From a checkpoint of a small transformer trained on Wikipedia.
Architecture: RMSNorm before and after each block, tied embeddings.
Training: a variant of Adam for these matrices, 735M tokens, 5604 steps.
MLP neurons of a small language model. Each row is named by its layer, matrix (gate and up: input weights) and neuron, and shows model dimensions 208-303. Each number is 500 + 25 x the weight over its row's rms, rounded and kept within 0 to 999. Numbers have three digits each. A neuron's up and down rows have the sign that makes its largest values positive.
After each neuron's rows, "fires in" lists the words (lower case) most often at its 100 highest values on Wikipedia text that the model never trained on.

L6.gate1025:505537490504477544513523488506534500520488485471461443497477489518490507494517498499530479499492533517526467473526496525521513463474516482450515522526542508530485469480506485487501502511534476527498488519473529514499526570500496520453499507466524516490486551485481503525518504505537547537
L6.up1025:497508549451505488511481482515464467504504545528518500536484496509464466509529473524497513474516541501506512505547500494472500510444494514503531483490441453496513513488502436495481484491500527481490525535543505506483507472491462496528480535482474521498545532458533465499514472455513496499
fires in: "a", "day"

L3.gate974:495456516490495500486495536475516502488507505484502494544513556501492496486527488509492499473521501516522511464494490486460519502509499460539531510468472535522510532479463528503462517434495513530521501551455507452486500488452506529502527450520561472476480487520509501522468526546533529530
L3.up974:496467483573531480541503483457496474504502487519503506531506466514529533513510498481546515477484489515496540526504525505475508467502497490513525482501549491449495457501503510492503485466498509486480515513492487486495458516524475600522502511512479491525493443523524489483515523448484470463
fires in: "on", "to", "about", "in", "with", "ink"

L6.gate818:460505507467486522469518550526513505501557516512440477538488543472523512505514528522466511489497459478485519547545527464507495508500496526504506529521522504523510526521524527508473527472466517499546465489500511529480482470509525525554519507523534502455519534490508474509481498498490473487
L6.up818:556539539445508514489520475512504496470534513527560456528507554532502527500487528493478517434494469491534482480508484518516473554488507526463524519524492487523531556516509503485502509510543510532510478510507495548491506489511536504464429480508490531504451496486475474539500502529516538489
fires in: "to", "toll"

L7.gate1527:521502495525547496478474518472443500466480499519513504547505533544517534431500514474495501528520523444486462477497508491476546513469520504455507499485468530518467485519515498495472535509519514468496538528530459465516488546486474521465480485468488517533450500506523477533497458519529482519
L7.up1527:518551514482488523480499454501481534470492534505518481495556521505528461485513462532518521504491496500477445506523470470491538488519486518490480485500506541517510487504485487493515535530493513474500543548493515487471498532503545474524493455493517469475465483501547478517482526505537487504
fires in: "to"

L3.gate707:510497488499507520545530527501524524548502458458504519495520490517508510503536568482498511477480555471529521529481522462499470524491494494487495474484439475518494537502500511472529512470494484502491540515502472505478529496487495547492474517509481494495463512524498475454488496522504524492
L3.up707:490521452498502463490482511491521535512495523443475498516544511487502496452482469502491478501512500461499495492540469500450492493469488473536543527493486472474485577517547475503472469480517494492507523543523492498479494511494529563478504493461499506519463497495475512483532496512486516519
fires in: "31", "51", "41", "21", "71", "43"

L3.gate605:429498463486464477515512479507479538523505482543491493510529523518483505525458529470483526488512502486439445521508466477475490502472519511532531525543546510463502506518493449481518491475498479486503507483491471468531505472515485540505490535540519511515503471504533525474528524495452475505
L3.up605:498500508499499519483490468496499503552488518511489487524486511516476488495483494481526499470462477529503476530427495476510461475513525494519512482562491513505488516493477492523489508522477508515516521519500510524468474487514488527474500481470485440454488496528549501449441511529538490534
fires in: "after", "following"

L3.gate1182:457559493507523481501505490493472520557506516523534518528459458507466482471531520474487491474507477500490463448467495497467503465450517505502521498508523484518490542538533487487520514505462518493501491526469513525525520463516473537475492516472510507517519532490545521453490497493526486507
L3.up1182:531517484504549522500465514492481497504493481538488488529488503539522493490496508535538515533471534479513477481456497492460516476530523544503474494468528445447458503519504472482508494539496539466517522549530483511475468517515506523514484512520537510493497453489521490478470490480506539570
fires in: "some", "many", "several", "of", "various"

L6.gate1258:517517503533487530495492471466502465498503503525536520501513490481496488512489465546548537505509484486492508506489511503459530548475501455496458460524491505448506536540472504493459475500507508543459506505481476511487479505496524538548503470553513499547490497551532483509496543512523469492
L6.up1258:472467572494516513524483491504504505495494484496486580503473509546530485494515529485526537515515521500480489500526532488496540535476529513478506495495504542477467488548558496487483471506490488549442479523446525544563481511500524493518489504535496468518503465473518517462446497514454497479
fires in: "of", "while", "for", "by", "to", "before"

L3.gate276:517472499517500462465534549541505512505478475506510518504479480541519458450549488551493530514485494563522475531505514526487461469487483468469552476502508477476499510542447522498500477529481488446486477541529503524460474497534483532510507488523518489513500495460532481510508486529518487522
L3.up276:434478492495475485490492487531493523465483495473508526476463524515524473489507491491466483488526510508504483478507494499479502461471498487440533507494542493489502503504532490489520514504523526497493516517478489522470505528507492513508480453545521447488508498569497502549480508505488471467
fires in: "of", "for", "with", "has", "succeeded"

L3.gate508:495503496533507478480490471483489485489560518524502509497509466559505520535499511488470479520494496506539512500480496493515476523497491494481553527539484504485470506526490466476515522523500489481513473517502526501532489520506493501525484536497527498483480470492533485504542497513506534526
L3.up508:525504434502494518529498464496503503504501550515513498473498477466529545464527522508485477478493528488503522466508520503517485538488498531520459516500501447467531482503504509488512453549488520486493513486531497488461454488517454521525462525479534495531503520499484540512534492452522505511
fires in: "other", "several", "various", "of", "different", "many"

L3.gate85:520510484557509531451518527491462525507514460508513454569517479483533499446511492502464498504515534506500464494540468530496492513497486458499495492498518496479511494478438491483525484542466556490525476500511488522445506482504513532516466481551513495502523506517476460457506479497520532518
L3.up85:486498515524457507484509497531553540504540527497468489496508493485495498515502519556478494518495529521496504492498542561519489489511500506536511510516494505553455493503455514537536434482469500505527477493512502520489524453487489519508459516536485478489473462478482519518478485494471500551
fires in: "on"

L3.gate1432:468488489489488520476512488531488537485524465496515473537506514502512511480506502486519480479520531468471488457479542532496493491489489491530486477466473478513516495529519517492514525485524477518552532541493533490518488512526522505517496482494508498529522530485511514523491510502449508449
L3.up1432:518500480497500500490488542485554537482516469493516495541478465479471492476528492524504509503548488505523541497507505501471472457486488496484481495508480504492473482485476493490565516539484506510492505483519505510487488505442479530508512502508495462512491506483455515489537472491517487538
fires in: "and", "is", "had", "was", "has", "typic"

L3.gate3:478493448466542527443472545436550549512531520491510502506515474511517497534495554506514525450533498550503534451458441474515513498513514488472474469485497492463521447488521522497540501466451497520522495527530496464489494476448514541506513534489517491458492507518501467489517482467536470477
L3.up3:464468498497476479515536535474504514512538491476472525515533460493483475498478511548522478537515517505490481503475500506503502479507462483468485469504534550509463502467499514460517496502489531478530502548504483482482515496531436530529502516482467498539464497527484525471502504500502468481
fires in: "on", "about", "of", "over"

L3.gate1252:490497511512471503499498512498492504524486486502515514477493509530506551524457500499493474496513541520494543424477505475509482510515540517517502483481480487529493493503483465477499499486484502498525519505514524475524541496554497524510489503496497529510505471481522514487491478513530540453
L3.up1252:517543518488532479477577539502524519519459520489500537515490537475487516502474508488501514485480521511480484513532435492455499493481474494530494487490498454519539459525509495513557517497487502512464487491514481524502538525469513499472506524497507538502549510484545514476515481491505488555
fires in: "first", "only", "largest", "second", "last"

L3.gate1403:522501538508483473489515488450542541507525443494533518493450482466434490474455507466537488494522482540499522519555503542462497454482539500505517492429482489556477525508465508509560501473511521489533527493504473436501497488466494462493507466503499491531478496476507485484496503544489488538
L3.up1403:499504489524478495530506529517488508509508568555518463495518474500469521514509488522517496525526522499477530490481497458502494499526504503531465467484421480511510458427506489472525516479498474520486528493507517488514507518481538476500471479514554480499476529474523484558526524508492510466
fires in: "and", "or"

L3.gate1207:514484513511529453548490516497497517499514514498539490504455495481496510492457524508503542553475434509533489451469488497498477508485523534514485472527475463524493494485508494515463535525524500458515473533472504533533553514481480461564476526471467552484488483520482484479498553494503475464
L3.up1207:469499469474465493478506514497545506495499498494513494496502482473503485483503471523464472487501471529478509500469495509548468476500508505473527473459484531502505502507477457470495472474474505503499495488467519455474525474523494495447523510494502511502501491483497506491510486514493494510
fires in: "three", "one", "two", "four", "six", "eight"

L7.gate253:475529499499502482504472494525504492537474538511527493510456523531500503469466486479464496488500480540497502503547469524450482500498535531541572485483500497484462503516486492459509531509511511459474478480471481481536493531516485497528470456542500514480519460447616463518522489528460496504
L7.up253:465557504513470523511511495444475471524469517522505476488469505509491500467490473562499506480491460507469425536537476490486527471517497510483491496512555522472508472555517481540513491516506506456505481526486431506492501525460519496522511487467517519488503534462486519486535546490538505499
fires in: "as", "of", "in", "within", "from"

L3.gate1144:535505486470462486507468507490490515465493530508490516506466513542452486540551507476508484523534477507488502538459515492506484488509483532489516504451474552472483497479497537478536502460466523428506479520478500540507535483471470488475512527514526512510514482492537512476491495545510529536
L3.up1144:507468505482484490499495497526532504516527525498502506485527480507525493500479506490494479467504476512484532494470476477478545476476531457541503498478501470475481465558461521493454503511500540502519501530516521554497490470475511522495524462483481475500531485484543478534507495519522481458
fires in: "for", "an", "take"

L7.gate45:471484454533497494472464492501484515473474525534494498529509475530478523494534515460506465515501544486449499499478528475466504531510507485475536523523483511516500538519481468500496493523483499476520527484563502475492471488477528496529477463458513496549543552525558516460500489445536514512
L7.up45:466487548518510527454484537505502531525503451484478511539496509515532494512523533506520519505532461500464506562519533488463518498462491526453526485536499479502506516523523550476476476520507464494522509504509488492501459432442493466532497498500493486537537499539505516493475479504508507476
fires in: "had", "have", "having", "and", "be"

L6.gate836:456506475519500514504481529485498525519496504504436470497522485528483525445488478526494505514535499471486475514529483520532471503545508526459433513505504447473523542490478517486469493530522538467462475489491534508493524495466509502503474527493486475506508557487500531477514510535516496477
L6.up836:491523482460496488506521481493527485531518530483474522499520478466512518487545465503459499508470535494472487525525515524476505508485485491498553489530524521483516501460488521555523486517527465510518505479512481515491475520494457512491482481504510484480508498475528474521468521516498479482
fires in: "on", "honda", "47", "2007"

L3.gate515:451457492479506476511521480520504518480530474500525518526456499496496485508467487494505498542521494475492528483498529541530456504521466495532536496540484526512475532480483486536476530491461482467474523486503497518505523507474516486455532490454477497491523463531477475492507489506498473518
L3.up515:522524470508497536520474529542529513525500497460538499520504536529524530497486497490519519514505508485503503483510514513505534494566469517473470526507506461511515486491507476454522498515500489548469523512487515464485536485472574474534515510482501494525511491520499506496537508520478485533
fires in: "chinese", "polish", "russian", "thai", "finnish"

L3.gate146:469504502516508471495513488512494481532502524465487495528455525536510483450493541533561512494504492540476519510549527518511517501479509482505521501499488501490485487535499434500509537491535542511505484548495485500488555476504496551513504513465463518541515517471540504489546450538489510482
L3.up146:514507456529496531534481469500498524520478525539529541486539522515480503544490491523491457501488544537525460466472474436538456456491491514500524504484513523507523542480502473472467493520467520497482476560478489476451474511495492515517514470526534540487497446490488486507490521493545495502
fires in: "of", "for", "on", "gods"

L3.gate1067:474525505456470501509526521504500500548496558535517471549493519514509451473533467500483530480537471481528485463478457518499506487460530463534497533512528516516507527499479523488532487497480485522490516508449487468492474434508472514483442509453519491482499505503549476502508445554544494509
L3.up1067:478498444500569482510497483444528497466522503475518492526510503462489448494496535496469496490525514518493551484479484525456485494497519490502494502445512492493496478463521488498538553499530506476484537550523481491524489502523507544494504540503513472527539485526559483470476505503480494501
fires in: "of", "over", "in", "across", "around"

L3.gate207:510510471465517475497504475521519479497479520517535546519497491536505496536529503465534530471520482518496518512550510471497432479487504513468497504521470517496554510519442470540505519521495519472481460485477473503508496483520486480489507514494533493459545531499541541457466494507526473468
L3.up207:542505501464532491472521497545520448500493559471531467485500530495539441529511473470513477486464486526496523538510480477522480529440486527462505552519462456500514477474513479484486547466492499514518485497497510439486468513535505490464517501510501458508474526521509543495525501444522519487
fires in: "4", "2024", "40", "5"

L3.gate88:520507506530502509489496462496522537483523515509491510508552532477498514487518495482495497466522517482478497498495503539508522470469437497455540506515505513520554477521486518500485481495498488508536510508486508463548510474491532502536468438479489514491450534551506479510517521529489539487
L3.up88:493493562472499491526538455482505483521499469482523495488484529522489515497509508477462521508488477448480487523473454493484480493502528520529491489496550493446511495519505470497543548523544543504502467493495532468464510455460543523446485479531532515503471508488540536462485475495524527534
fires in: "for", "candi", "forum"

L3.gate870:484500467499448509492498531503501551519500536471503493497458487521473537510506496550480500482486491510464481499478558506480463499519463551496488532486483505534509503477505485523515515463489522442545477497521491504458503495496492502495488482517538518504507520489509531547525460507532540482
L3.up870:479570506509472506477553475498476531528518453483509506506461473474513516519450497499514503463488512443505514477504508496443463492491494478482534511553484515541537504550504528498487496509527524479508545497454485523506495492509511466533484500527543504487542480501512523523513511492509501507
fires in: "to", "for", "of", "following", "aurelia"

L3.gate59:523525487491553549500519509498501454500533524501489505493502516477496507457481449548551530465488491485494492462467503452506479497501522498542499513518472472512500498526478506475516495506488485475525520498457499495510546469488466549508519484546541510554528496495493509501505442542508502479
L3.up59:469526530520474501518525540446520529519504477477477469506526490517474558524496505494495494483503446502513536500504540506488475499506517568470491476470491502491493495473483535487477559500491526474533467506493470449499511491516530482485505523512460474491506492482520487507495504481463477477
fires in: "this", "as", "which", "these", "that", "than"

L3.gate1491:535479529550518501481521535484450479551495502497538469530513515478488526514478498578432493499555504540527454490536499568436496507482525482473488491498504479479506474477474449532527542520527498530529504527459494493480533472508486472498493461468511516510497480462498542481454504500514483460
L3.up1491:526539472526514470455458519503477478476483565513525468471498545521547491521477535490477554520486487488490473490474482543465571507560478495495494524473517489510521522475542520555472534514484517493526521514494516530527558484519498508505512518531502515511483514504523474517535501487494483503
fires in: "in", "for", "to"

L3.gate623:540476514509528477508461514496536501465521528539529471497492512506460477489525511521480436491473508548497544495487523539506457442486532523461522542502509513515526540524536533492497536509498492487517502536474475498539519453500518511519537528522465501468453475465526481543490477531507510452
L3.up623:543482537487428495463521466497464503465496559508481498519499508497526505468472479523488529514468464519467495465509488544510460509493491557499487476501517487525516443533496538542521514533532526507502476502526494475515483520551451504485509504486502465484496531470539532481503508436521523533
fires in: "to", "in", "of", "for", "from", "attended"

L3.gate809:534474485465486484481505493495509495474487491518452474513523519538476493508536500531504500481478488505512512498503504478514531505519530481519506521533477516525518505525501469487503507509524513493502503543465517497495479503502527543523457509529531511522516547503551520542511457553524507542
L3.up809:503508484480483506476528453491481483483495518457510539552505551496542507518502522488467508495497507519512485543503484522487486471466497495549499501467513526465523473494459500546505502508483460559514536498497533480486534510488475501485546502474494495487502468468546511514480471491503497494
fires in: "in", "of", "for"

L7.gate1143:531523537455495516463515499463488478518516500506466489489508490493468495512482471520479463521447461502515478548516507475503492557503482500476577468489475514487493540506507439533467483526514495538517502486521486510532478516497517520538537517476516513497499468481496473513526468513538479525
L7.up1143:501498510488487503474496502449553487532506482508505518517463517483527506523575484509495502524468459524495521495487458462507544512495523515494478494500535533510540475510520539510502527507476508506474462514513488489462544516506476511485484487492473517446536475540495444498485457530496521493
fires in: "april", "october", "september", "june", "august", "november"

L7.gate1044:511444489488540530538527489532471505451526528463514507509484536533493517494515509497485512534526474496494502519492519495523492517526489499481492508503526516521521496502459507541486502495504502511468506543510542455441511528509494518494505514538510478488461528527523493475486522493466491517
L7.up1044:489513500428534471539451495485514527495470529460511531459505501534459496500485546448509510572520490522531480514515485486540523505492467542466536509519467493484511549455527518480503503486502517523534536530495535549528470505441475501474472516538503460517489509487538541530465506501509525537
fires in: "of", "after", "for", "12"

L3.gate1151:497480517470551453510529517498542508496481537474484477552490507497454525510472523503518525503477508464488487523495488530474484461453501482524514507521473486457488537482464464474488507489455533501502477569475509512535506487484531529491493468502505505482481560538502488491532488503496495457
L3.up1151:533486454491482496491529513513528492541458498489515482494484497491510481533512497521514521512522469539511466541504441548455516517481491504526464503524500518506480468475531488510510492519512541493484497524498495540490531498443484488509496503499512539497497511481505522492432517535520513557
fires in: "of", "during", "july", "april", "october", "in"

L6.gate159:503518483501528492509508495477539481486551515520537467524535490527514480506510522462466486504540503517516495456557447485468523498487513457508509496494555507535514517521452448487488485498496513519459513466455512542494486499487493508543491517460512495492491494458555515473473494485510549519
L6.up159:519477469460513491497494490497529505501468494507525510525490532490548501510481534518496502470490491492493492501538518471542531557531479475478491449502498519508491499524468467498466540547475505525522493483486490515473507456520521544496507539492483509505481466510519468489467483502518533499
fires in: "of", "the", "in", "a", "for"

L7.gate385:487566520489529478515487527553495489541475492526511489489529514485518495489479550495488490480506473502546506499555448478476576452472515481510473548527489542502525481522524520535473553479501431498549495495506485494483498542505483505513552475508504496504538558507492546479469492517525472519
L7.up385:489512497512506517513457484465445510501480486497496473484508536526534480519486473499516487465466465486504427498487521541494497501504475512502478537511537489501501463522539520525532531492533498521507472486454464488516484510489435493515485539506524514521504470485504485515479512525472535486
fires in: "as", "new", "when", "if"

L3.gate1323:494513496512468503480531516458515518461516539468479482491475476523530455487463547497540486502545482587476530504493529505468522487502484551496515486476551470507485518528496495519475456535494479457500494511486518522509516470546470462497509489525517509525475523526468531486487483520481473472
L3.up1323:498514495481468549493463538500531497491486478486468538524495516500506473506541502532495560496491520463521501476488463490482523459480538515527491473499490518479451501510481520496558517469526472526522450515516531481463502466524513554508509492479499523484526466509539478493505476499548509494
fires in: "along", "on", "near", "off", "south", "north"

L3.gate1428:484518487467505478477541503466483495493450534503538484498509512498481503529504549508527483561511519509482503540457517504493551494521507521519507505513454520464491581514542508508452501508492495493503498533486507488453486490514505502496518455515499479507455484479556524498491474496497497479
L3.up1428:495446456480493522498522470452572517512509508452472461527511434497501474500491508510523493526500524511492476523523511478483504487479525515489500511565520536489506495490476519478538497493507512476485457476510496503509463489475502471506547497472544480510513523522501516514508507533517505480
fires in: "in", "of", "6", "5"

L3.gate785:473509513504472439484506475492501505509471510509487518499533494502488534505522472489463503512528468492533479512511508486512451519486493491520456478521482497511522483487506470511530481519504515505490510503472481505505510500507489489499482519533530519465549523469537508489497477504514523505
L3.up785:506500472459542485537502481512508503485500481422494506492495473481498498489540578509522490502541482515520484507498515519514486475530453460525476512491439519558516469507504513485520477513491502493497486493498498529479493518579506499481472531498540511478523497481510502521535526509473532519
fires in: "7", "9", "8", "71", "97"

L3.gate970:480539445481524491487504475457491513522529544534512476526512511469472471501541509551499513493514524533564465484535522522478517467485498464514519480483485537475528519541464512539520485495458480490490503548481531499531514494497475544557455510498524518522524483502548478483518496517536552508
L3.up970:513510475458524509481507455500507484550493511497509540482531496512481551505507498506499511518541476508473467501447483455568496476505487543492497537431536512494473518542477499489474461476502529522465490591505452549523507513464482495514508465479461541480499466481508504455497530489492511480
fires in: "of", "for"

L7.gate47:510518484514499514512496475468505504482476502555479466533454525509493502508476513535497499489530484473509487490504481495458550531485532489485553512521510519469549532552455494503514488501484539548507478456480493528489499478476537453477494518527461445508509535526513454489538472520533465532
L7.up47:513466500461471490478476490463473473512497488529513506549471491480485513501518511524504470500498527506520542484456497478480514529497477533497498481509472476471502531514520503465529501509487524501473469506533477485489497489496545428467541524488498444473499489485467501459506503514504506518
fires in: "may", "september", "april", "june", "november"

L3.gate721:521470543506483489491545476458514499488499509495543490492496473511523537527454513559496473501489526508484470486464462487495516467547502505497539476482489501529516508557485492543497497527504490474530471491498499488492524481485494495492518527520531542450542491469554529461501536508479505518
L3.up721:513526450484499514524467468499529478504459527532472501474459494502478485522488505462525507486494503467467511507517490506527474508470501532510520487477514468533525519493509494499492535494504465513507472455518517453500507484538422519479523519458488527518480497502512516489512486521497521527
fires in: "one", "second", "four", "three"

L3.gate333:500494448514467484516542471459541522521472502505494548576484508498437540537497521491509516519518506515460484500495507464524474509487453552479511488515458505491519479503471519475530521518536522456494503508528515510482506517460511495521473498491482460503533508490516468487454513506547524495
L3.up333:499499507478496536493505514534512557521524526498507465472516508505482502465517518523502493511497539470506487509540441512485478484537450464468509477488483514547454512493553481476475540495502459483480488479478479498527511467445487456542518498494510549504514554488511508501517475522514473522
fires in: "and", "or"

L3.gate627:509516481493496514529493506486480537497509503483521477502498498470521497480511453516473469509477468511515540525503547494494512483467526509474487540467514536529457539494495496474494484490544486492488472481506503505496505533481494521480450497471561526516501498495482463484510489562526534517
L3.up627:496486538532490507481525487522479514478505510494462527463470484547496483540508501477517453483500480536498479527463560490449556518493520484532500521491500536509511500512512463527486495502455533479496530495463486502498501481491507432496524523477519547497515472473480528464521483503486520500
fires in: "a", "two", "an", "three"

L3.gate1116:486501511546504534537491497459471530520535517508489472481498479489463501533487530503507543509550517540523505460481471512486465513519544525533530496511476520484527480495449479504491516540504498511530548482494490506526526482455536504504474476532496512499532513480536539494531502533480510531
L3.up1116:529498548499493493504551490488478484504492525503469511453514508547449479483465499499506464479499522529489524482500474514534506508480478515491482492506549508546500522481490515537533526532522502473511502498486450462461526496512511481492500498469486499476507511525487459515532521465519512471
fires in: "following", "figulus", "fusarium", "files", "f"

L3.gate650:464500461485451503492482465487504499497466514464507453497551512437488495508500537478474482554524547490501477490468536499514524484492471486538457515524484499537500477457453501510446524503481508482495483531462519525527513490455478470536511500514491491480475515464488465511504496510520498506
L3.up650:475493486499467513433498514513459504518522493475472525513508498508586520537505468493508507508468528489530527527495515514491525512549510492510487470479538488502516485453476518519492499500498502504513518516465492539496498472481511488526484557496499544518527523484486510474558485519511480446
fires in: "spanish", "japanese", "chinese", "italian", "thai", "french"

L6.gate1193:475490461500504544515536543497489528502496505556513431530453517524483524504498510517530476498462499522543503526505507485504476461514524503484483489519467516492524494544463511480528456531499507470481518492520465518513485475559493467536463533501516500483485495532494490527479490548513477504
L6.up1193:526524527496499489492489498523496524479507497484485503496532532483511487512504469478544448510513476487490494471481483488483515456471516528455505530520467498542491477510458496521472514518450521521486529499475489500519508460502485523496510495517503516506480459476551523521512486447481510503
fires in: "and", "but"

L3.gate1365:520506513516517516485497489466506522490491514508502514525468551510536545484497495545501494529498485504498430481512556511492535502534525493497526534458477528534456504522501503524517480481475537474515459488511486491517479472529486470523550539476503485485500482488495478515528477521503483462
L3.up1365:495516564497480499446500508486522499513483474526454480481508492483533486501516521547450531473478511551537519535513526540507527468554477500454534477470460512508536505507467484512537490506486525568468513492497470532525516531494495494515497511482513506456508510535502550511500525483541519522
fires in: "to", "of", "for", "from", "by", "on"

L3.gate1197:508464495495538476532487506473455487529504496473547470558479484502518537480486488486499504533499484527495512491486478567495503486541501462447518499486490488482479497514519524499508500467474499466515501524520498539519533538520504512510485512503495517489458503546530510535504502514519466481
L3.up1197:506509508509502474478487516472481492526527488449510484510483462461534500534529497500444503490435512501494486459473485488518528508501527538455504540477487483517499511549512512498524531479477525534509489518557505531504492473495488516513529490520539472496483514493518504496520494488486534494
fires in: "wilson", "these", "management", "those", "david"

L3.gate1079:492504484535482488531485495473493494484513529518523478532508510479444482508464525495527478531463519475525462522493534484454498464430485534525467502474496524510477485497515510522528469479514457502496510512472493481509512482493507523509472536527476483531523512501517491473493441489500529482
L3.up1079:513537523527547495510498469505534500505477516497544539517480519486529467472497474533475498526497474497483487500498531517483522491535487446537514496516467459516490510497497474553528467526489520502480509475523530483562536535501443487537519535483492548468510521464532487472465532520468524474
fires in: "best", "as", "when", "with", "big", "their"

L6.gate1454:465480538500539523518473518466495471512500463486447481513518489515501460486482477511485535481543507533541495520519503491495488479562484487498507525509500511496514499522490469520493577505486547471504449477480550512500528456475462531515473499559515495529492550502558529451519496530502513487
L6.up1454:542507471459454492514519466467451494493482472481490501527499479558521519486503478479484499461514478494497458537470490504545504517502505562449509493517494455508482490486529472533476509482472505453532521466489468575503519471505501513502516539508470483510475524465493518545470496511512486488
fires in: "of", "under", "from", "to", "into", "with"

L6.gate1377:491499503510500467539493504496451507460465487486535546518545455512487530479517500505491516516514472533483487485477496464510495511521514464507498542500506531517485502542460502480486477515468481489495540544531524515510489541495496518508521506468550475534510535493536495495486497488536523511
L6.up1377:473535478501490479510499500506469445533516492495494474467521500506518478511481533485513465514489515537500539494501522515501477497517534440510444490476531510486495505505469479489512497521488499520538509470523516525467516516503476537504496470495521481449472538495518501445486490503474521493
fires in: "these", "both", "such"

L3.gate1494:486483484543558510543501527494493472536538437509513493496526526484525483542481500506512503508480486509501498493525498513530531488502472519472510516527473498454498545508476490504476516506507499450520496482484511509513476523446508476494471487479469512502449523514512503512468536487480532522
L3.up1494:496534480518496494487523462504479494528516516494477483495549536491514483476508507518525513506507492484508496487503518521494521496518480520526537491526467507487497515545533524529474528485463478522502466533438489507490521474465496458487510468523475455524501491517521490489471507513510479494
fires in: "if", "when", "should", "may", "june", "because"

L6.gate641:512505478492523513530513544519458496469496489514509500563438514498491521516467486459545499441551566532554526495511554507524506466470528515454500488484475536492546476510452503515502496544477499497430541483521526476534497488499525483504502456529492467462498502540525491475496459515474537499
L6.up641:500509522512478515485466496508505518497514484504470506479462513475460515494507540502544480495487542517488434514522505481520514531450510485515491472488493478494508506534518498523480471540516500527465461500478467468501480479516477444515456536499497471496532539536488501483509518521491488493
fires in: "and", "while", "but", "despite", "as", "thus"

L3.gate591:519520502471499514487533497477507522531516489481471495548504528472471537495480488515527520527472506527504491544512490508508528492513475502468501492476474529482540472528520477506506503520500498497493520548478537492515521497481521533498510518486527529488531517477494483465478468522531504504
L3.up591:512507486542465471460541481513510524545486466480483507476503528509498465489519497477471521507490474542484480477523506523463485480498468541504493525471491438496514480536534501475520502512508519503495549553501526485460499511466530525481500508476493492491484490491529491515486496546540555481
fires in: "of", "among"

L3.gate1472:488478522492463480493532539485509493498504467500500456542449521497486502466482509534535487498512491483483527494514487483507499448537486505492522505524505529489489501481494475473515510464476511540521540498523494463493507488498482539494524505517488503534536485507500500477537467481497460475
L3.up1472:499474509556491501463480545541534473506469520547534509491488508508514459517489515527519510515503486462519504515495462522448481525523467504486496524528501486465513544454510511507496505525541542469539497487456450471511535465493488505488492554522468524491491514510524511503493529512546467455
fires in: "as", "aswathi"

L7.gate1057:528514468500497480484478536511482530472512501563509512478489556472458517481543507537487528495508488490478509513523507505535447463483528459488478502518520495518539503557497488467527497489492501508517511578472535448449535532525514551505482488439538543503490545469523500493498472535493521474
L7.up1057:501530458499509481535505477481493495497507523492524490508471476519487542498486507494489460514489500502486519508506502493524490490477491466489476521497520506545497482491562460484517485500465457496540539514511496469528542505512491508515509540483531484524516466524530548515488508475553513503
fires in: "in", "of", "into", "from"

L3.gate7:442485509464510513524456484457518502503491485521477537464475509495521492518469538486489535474514508519499481484525504501472494487509526499518543485544476475500510559503449523495498510490488518474494456505467481476499496508529464454496537507512506473498536490517518485454485485525529453496
L3.up7:507513506504504511516491490496531523464477510523520547480484510484518512453500470478470526466497508505482468530466546481471478519495502526517492454525520475511534545530456521477527468500486520492474548485491477486518478481504463514479528518481493477483526528556495465498520487493458494477
fires in: "of", "to", "including", "by", "against", "following"